Weights of a small transformer language model: MLP 448 SwiGLU.
MLP neurons of a small language model. Each row is named by its layer, matrix (gate and up: input weights) and neuron, and shows model dimensions 16-111. Each number is 128 + 24 x the weight over its row's rms, rounded and kept within 0 to 255. Numbers have three digits each. A neuron's up and down rows have the sign that makes its largest values positive.
After each neuron's rows, "fires after" lists the tokens most often just before its 100 highest values on Wikipedia text that the model never trained on.

L2.gate337:148138149103137097136104153140054117124117120124130133138182112126166189119127105116149119090165095166100168184152171151110104112131141129093133175178133131123142135112131124138131138135117161120145125122138113151102119134172146165102150124166080159109112128135121093154153139119135092122
L2.up337:102120132151129165159106136100105145112126077114130104139149103123121138151118126120128131139128081125115128131164139122109098082114171101132119113106125139119157134121128132133098126143134112154157175117097097131144093177106179136098193095146152162127115140153139148146111128155128127139
fires after: "S", "s", "Res", "res", "D"

L6.gate159:147086139158062081132114106122108102106160141130179109090124114113129119115163140134142068180154108108101113158081137116154102136121137132116115166106174141141153116113093155142133136166119155155161098143152137137129140124138116155105154123111112139076104078109160130138111159118093121094
L6.up159:101159118165101124153086156122124121121138149138150082138124088140148146118138127123121111124139142090093112164137155109161134151117126088141136107117145177131134163152103090181129176181122174120149122104162112121141094123123158142127137120166109117143134137108114105147185124105163128160
fires after: "s", "O", "S", "R", "U"

L4.gate133:177150105118168046110112085126142138142130159147093137122166143154128105151085115099142157085157114122130130121128096131090079140102126159128108135126127148143123180109156123134132111149168130147162095148126121157091172186119173132128133125133160135131138123140132116134132075138136128114
L4.up133:141124120158172121166071085123124146110124127146123115175133144104133093131123115120092163118140153135140122152095102104108112109175139088143126120171139115147116079157106108125148123155133131090148146100121091138126111169139180165135135150112180116095116108102134112155084118183138141127
fires after: ". ", "The ", "where ", "\n\n", "the ", "episod"

L2.gate181:149157064123135123163143131130143126109154123132113130133139125118104123112125132116114167149122152117140126112094171143135150092108145127168116158118129131077135115129127129108089120098132147169130111118210117138125088136114130122106142110114142102097129061120151135118142086180118128096
L2.up181:154096101136131078085107127119123129155129093151102141140145108154126130129133089124164082139138165147134131108098124164125089102137143130104117146043105149113153079141114097156104112096086117146125147164134166138140093124086141119101134115161130126185166086131141158087137133131113136137
fires after: "T", "it", "s", "ot", "t", "K"

L6.gate9:146097141165121119157101137139111131180161109149112137095142162125143145152147099131131155104134125103114104122108142149133095124124132140143141131130101135068111095111137139130140135113127137133134114164155112161097150128171118108163165141188127169112134103092149089095142144110146133114
L6.up9:148098130153123110136128115146130141163187102170160152113133142086115078149107147155131108095146130104111116147088140170103141131111121107165158124111132151098116095118134137092142126142146106117157144099140131131113136092192082099142141108146139215117125084089150087101129149108102138137
fires after: "|"

L2.gate418:079123187116135103146137143144046132088106110160119106130131169141136082108132109119100137136121129148129111119143121132098043159122127207131151130143153102148146121135125110181156143139128136144159119125152134119114114112131108170132115138152129119122094156120130133163096108137115111124
L2.up418:100161117125166117168137124104089165141120107136117098165121150104149088105105158137114114151098138096110151118125111093115178138127154124151114133136092141135129127100125123121152144166110105142131121124139127093174103129156023114107140106143128165141080105143098169109077114150123162120
fires after: "- ", "res", "ap", "disc", "Res", "== "

L6.gate368:168130141150147116105124092124117093169159167106113164140135126126139126094159092127114144106180166108062121182173115100128144123134130135134091129131130116124128109125083130113166148116135162113121078077094091121104115130123099144141164106119111134094151121131105133078119126137137091112
L6.up368:140127127156158141143124151132130144082142133126127133115187127132138115123130165132142140131120167138110110102096108117100164160131123124126069166167122136131117119131125107120139151167088105118124114162101154123135115125117134094075128121100090153087138144112138105161090154146133132111
fires after: ". ", "\n\n", "B", "on"

L4.gate349:136115094146158128086114134133103112112077105149122142103154149107105105122113141124125105137131146120123124139141166162140109145166121126153129123145126099145125144090177101086118148121100132122092125045108107125129117121106128145120155157155136104131065107127097135157131071130112154157
L4.up349:110107126137137126151113112111133145120124088162156126131154096124132124144161100125115124120107090054121103082123087090132146124107146100115130130143145108144159143116127127103126129133115133132113131123119098131120098128145157076132100082091106120093122122107112118104123134163168185139
fires after: "n", "fr", "ag", "N", "Don", "ar"

L6.gate66:133170104138084146145157125132109118096109140168171173130124114154145154114137099118093110100108130126119130157164130132137168137125137140151159116147137146132143079135156089140131131131128138129113110108122134111131120135147133105151156162144141108077181101100104119120109161120157121148
L6.up66:118197151130122145125122111132123166131134133187109136131143108125164117139111152123105146124096138127129181137094128139122135095114145116120116099141102160134114131142135132089133136082103099132121133073132107120113093174119133134130164143128155126109158104115119109107088146111164091129
fires after: "s", "e", "S", "E"

L4.gate326:110123139150123122144146118121117123095135118099121194119087128112145094132137144110147098154116102107112143104091145131131102118128163121126129129115141134111127133157130131112127146098097109116177131126140159122119062130159130103130125131091135159084093138143136114140126109155128069098
L4.up326:117139097157118139111141073112127150126120058152133158115125149098105126159120111131129159151130120123119133059119150111158132138116137146122146132128121120139141116079077112137126146136120133129108142113127108141171128132144139085154131112093118143071160135174115144166116169118130115147
fires after: "p", "S", "s", "sc", "In", "P"

L4.gate381:122126141103144147117117134126144133145065103126103095101150105102133126168141111153117103125122124114119125170159198109109128140180146096111130135086156141142152140124159132075192107158120152144140134140144118168092140099150120145150139149117106185158113094136155120108137133076120139138
L4.up381:128116143134159123121165132149156134154186113100090096071156132087072126153151089133125094128132145120126119155137177097127087100163107099131167148090155157162117144162159143111181120111120179105145113103130114160127125127149102148141130147125119148154119079168172119068166112112116120147
fires after: "|", "sp"

L6.gate23:144091169124128144164137119105108138140122102145113174180142117149172117118130126144098134113150108117079105146144131106094102078177148120102105147107115107141141131135135113140118122136124105095154134112136159123109100111164114125143113149130159095142125174132173114122132169106120115130
L6.up23:090148145135127187192103105133073157134116096084127126127163146146179128147107153129131145125149123114092135110158170138142147130120131110101159119160136088138133119098146154120148134107191114112159157125113131165142147137119072157129112148095093125134130142077112160157167144094159142133
fires after: "D", "S", "B", "P", "V"

L2.gate128:117163143088117106118144128098143125145142146112130121143128122160137091141116112142108113102127106104120119056155123147094088121111087110079157104122150112096137170120168155130104139132110072119133141140155116166106130105174148147152154140112092157139122105174105118150156124095137147099
L2.up128:123158125088122083059160126125142138146125132189096126122129135127105113148124087139114120104141112064163150113164152133120115131090126132109129122133131115127141163117156159113085130136122135147143154112146092140127078101164133152123144120141123203146112139127118135094119148111161149109
fires after: "\n\n", ". ", "\n", "I"

L2.gate220:176148184115131075140105084134134115144135148115151128119152158115177145128099142120130090147122148094123149132143148136078128109089137156148121094118126136169137147123184141131099122130117131156146104136161141172076188117098121114086106120103153097082093116102131118124138130131096144119
L2.up220:125115179143159127122097108154135110138169122130150141113126141097151112140088148139128111129125122132087161154096147097087114063120124181138110142127152142141118130122148125158093139119117151093138094136148106127133171126150130109096118123099136100105119123095144120105079144110113110165
fires after: "V", "inv", "v", "S", "Tim", "re"

L4.gate177:147150091108123127137151096115148105165135108133111132136162157159119091109151123144150112155128098127114099098079122132132152133162141108144126117133149128109117097082142107129121107126181157065071110111145135119117070151153138140161103101107116135082142099125120103134133143158083151111
L4.up177:140128137089151164135158138137096152146069092136118120141094165130131129094118125102107125142140115133140129101104169137125128125117153101162129119089127160050136126135126104153128104150149144064095150112122110121165119109125158145165147075125120154109147096140139152138123113121164092096
fires after: "w", "ch", "af", "W", "our", "B"

L9.gate423:096134100107142103145153120124118146101094080077157117156131133102123125128109128136111138172133147188137144107130103121104150160120100127142138124125198127123114132121161074139150135151139123105132097143133089123090085125165140130085141142151154133128160165105114126139145126130166148111
L9.up423:137156119119124159094149128171138106132117136135153125109164139104118152124073137094119151114127144128094089166126126115128135146129118168127125126145154103135098108119151166101106146085161120104143126126119165160099114122102098106143127064104188098152122124137132087117121131142120120058
fires after: "y", "ch", "Ch", "ty", "or", "\n"

L4.gate292:132124106072137122150119107118138110169160096149145129126085165094168119107131077114095133136113109136100175112163107107091149116121121137158140076129116131119146138152186128085119152159155124097151128122142126138093124096176090144131109155124186115116143159139147110153091121087114125144
L4.up292:141156101159118116116140108180143177117123105158142189195138090113158104132079127112100091142131124117134173117100119141106100160125117184138128123102126168145130128153114117128148145092126148117137136112153132128125154119183123100114094114129130120119083110095106128105103093111161128109
fires after: "He", "w", "e", "s", "le"

L8.gate205:147138139094135143132166176130120127101146115134121118109103094121174122168151125123126175155145136156138135113120119140108124132172148120110145113180167076162142126113118108110128125133104121132119123140130106138095106124135089089130154108110131095166156153128141134091111125111150156169
L8.up205:160132147125155130116141148111135101139170119131136124184102135130104118131104079077137120133105146146158133125132119135099129131159152098178123074141128103139109097129135081073126127127128156088172131131140110113124091131067107101128095141124122104112112143120143154137105143161117135108
fires after: "y", "e", "te", "Te", "ty", "di"

L2.gate67:133149159072079138108136111151124134175168147136140149099183095059116115134156091132130182088110111123126131137087136133129137174105149123111118091094106131152109115160130108143154136101151193125121076109094097147150090162150095125133115110112127152171095086143090120149187133106096109089
L2.up67:162092157134103104116110092145120092134127156154136111134128146085082089103143138101160135150150124126113120158099120121093116135166118156136146142127109119140167148167120155121151132164186118131109090080180147122129110149161104121137152165153135128134130127156172140134192141174133152147
fires after: "|", "M", ";", ")"

L2.gate373:128116119130109094177178134156102140149119143128107162115126082134140179103134126125178121138111128146125187119157144133108112145115171131136088151096138133119119117081179130155122121135121099130123119113140134111124142136100109147111103113112169133090128108182119123162125100151176112119
L2.up373:112152104060114094134070130161109138140113104131131118097128125122106148090148113138182110151137109116079144111156158105108141164154133099138153108096123146101140147222140126136113128136152142098140173132166108125169114155087123164175118088110142122149129115080162144107126087125133157124
fires after: "qu", "w", "W", "fr", "(", ", "

L4.gate144:126110175132143144155131084132171085130120142129139139115128162104173095144130134092113121121153104124145159121155142160096094135146130126119163104094171157127140103128116138146081123128085129156131098115119107134082126154104122179131120144136144104128128104128132129174123143140118119084
L4.up144:101099155141166166121128116113145103187140118123147099139087145143134111101111095127115126118171111139129117123139123134122172120123117127101160185118166157148128085084076120154112115143133115138129136119127159154120106127100104101161129158134139084125116154145156122105096128089117096093
fires after: "f", "M", "dec", "V", "v", "ev"

L2.gate297:156120125126095129132119089175160113116181125124156105131132165147157108130186156090126133105143126106101151137116137142119140092095129122081126140130103182151146135140095112120131122084152129143147141137138083120143125118118168143137098113106097113150112152108103108108159132155154153113
L2.up297:134138038120094124122169112151109107138114128141153140116123113090091078124119128135123135119117108147129116104144135109107160170125110130177089102142144152127117137138152116102148093118131111115135126141105085145140107132132133137118090117108096115160132150148124135118162120118154087119
fires after: "the ", "M", "m", "fa", "ome"

L2.gate444:121112096144192148111087143115121109147146155117113112116171104126139151108133091106160106143089115139089153082189142139168161137153159119116137132114154119121124133121149122172155170111146169130099172082088134126108106153140091145131071102149108099139111102150139083101110081132111128121
L2.up444:146104154146132106152116100148125158150140108187132156176158089121127143143100149169138086170164120113133123135097157142118088165106133144142158179121106152122182131110131130144126137131153068107161125075123114124157143103138084138139135118161116127085122124136123098079149111126135129150
fires after: "des", "N", "le", "as", "n", "rel"

L2.gate157:126130085162122109171134151096140145143129149124109108138120150146130119096171098103194097083176097119109121076123116127112110141099143132122144138121110143187106158100158169125148086086101165143126124111157119113110089116113133076105117165104115105116145091113100125142111124093134151100
L2.up157:105127104151150108128148143131130108139118168092135112158116120137140083116107127119127099097143092135125101119114155128106113158120129155134119155140113146192104109128132159139180094082126169135117123135123129119092094139129149065110106148105086090134147103134149125140108131106149127125
fires after: "M", "m", "N", "F", "e"

L8.gate254:165112155148139066124136098154113129101159128114129111141122106122131139115089111104084123130127112111120118159116120104095148066091121123146135116135115105094142162114133082154153134125103177131147152131102130107122101088147116112120133128119111091119140108092117152139127126131139133141
L8.up254:138139159142150115156144119113149113102136139140132133149124118129113130137103099129152049126155124111138126141131101083147116083142106085115101137085095126151157180152101090156147127114111216130096144135157130147118116098133118126152140112117128092122162091129119117144164094144128072104
fires after: "| ", "K", "C", "S", "Total ", "s"

L2.gate306:119102113153144125172148140166111111157126144143147139152134107133152119141141102140094159104148133137098122103173153105188129111067116137123118128107127152141093156153140129112119093102093162127112109162158130133161142156156154142184134132128155146126157083114127158161142097155128139089
L2.up306:136087096118103107135125150107149137150141149124111134165090101137114087141091137120123163103144099141111118129142177121175133116117075094141117147156144135197107109144109170106135132097098123112147139173156143151141109146171140117104103161133131150113133113070151120113153134159141139121
fires after: "M", "Tw", "e", "Ne", "K"

L8.gate71:166118119158151181164130149169111125109147122111157159113145100105150106153137122068129133111154150128166134119106100129082121098093164080145173127096133100150118088163164128121132140134108134100160134103142112106116145138151120158128155120094155126136117115129148146133140133128117153106
L8.up71:133140140156127099126123080122127156136159114161074115145141102150115127163123153178135119139103115076119125118179157140115127139113164132119162101108104146140155126161142151125156147159143145136119135163162110081148082128120126135120147113173080153163126148115131087110154124133141163191
fires after: "Con", "\n", "E", "in", "\n\n", "In"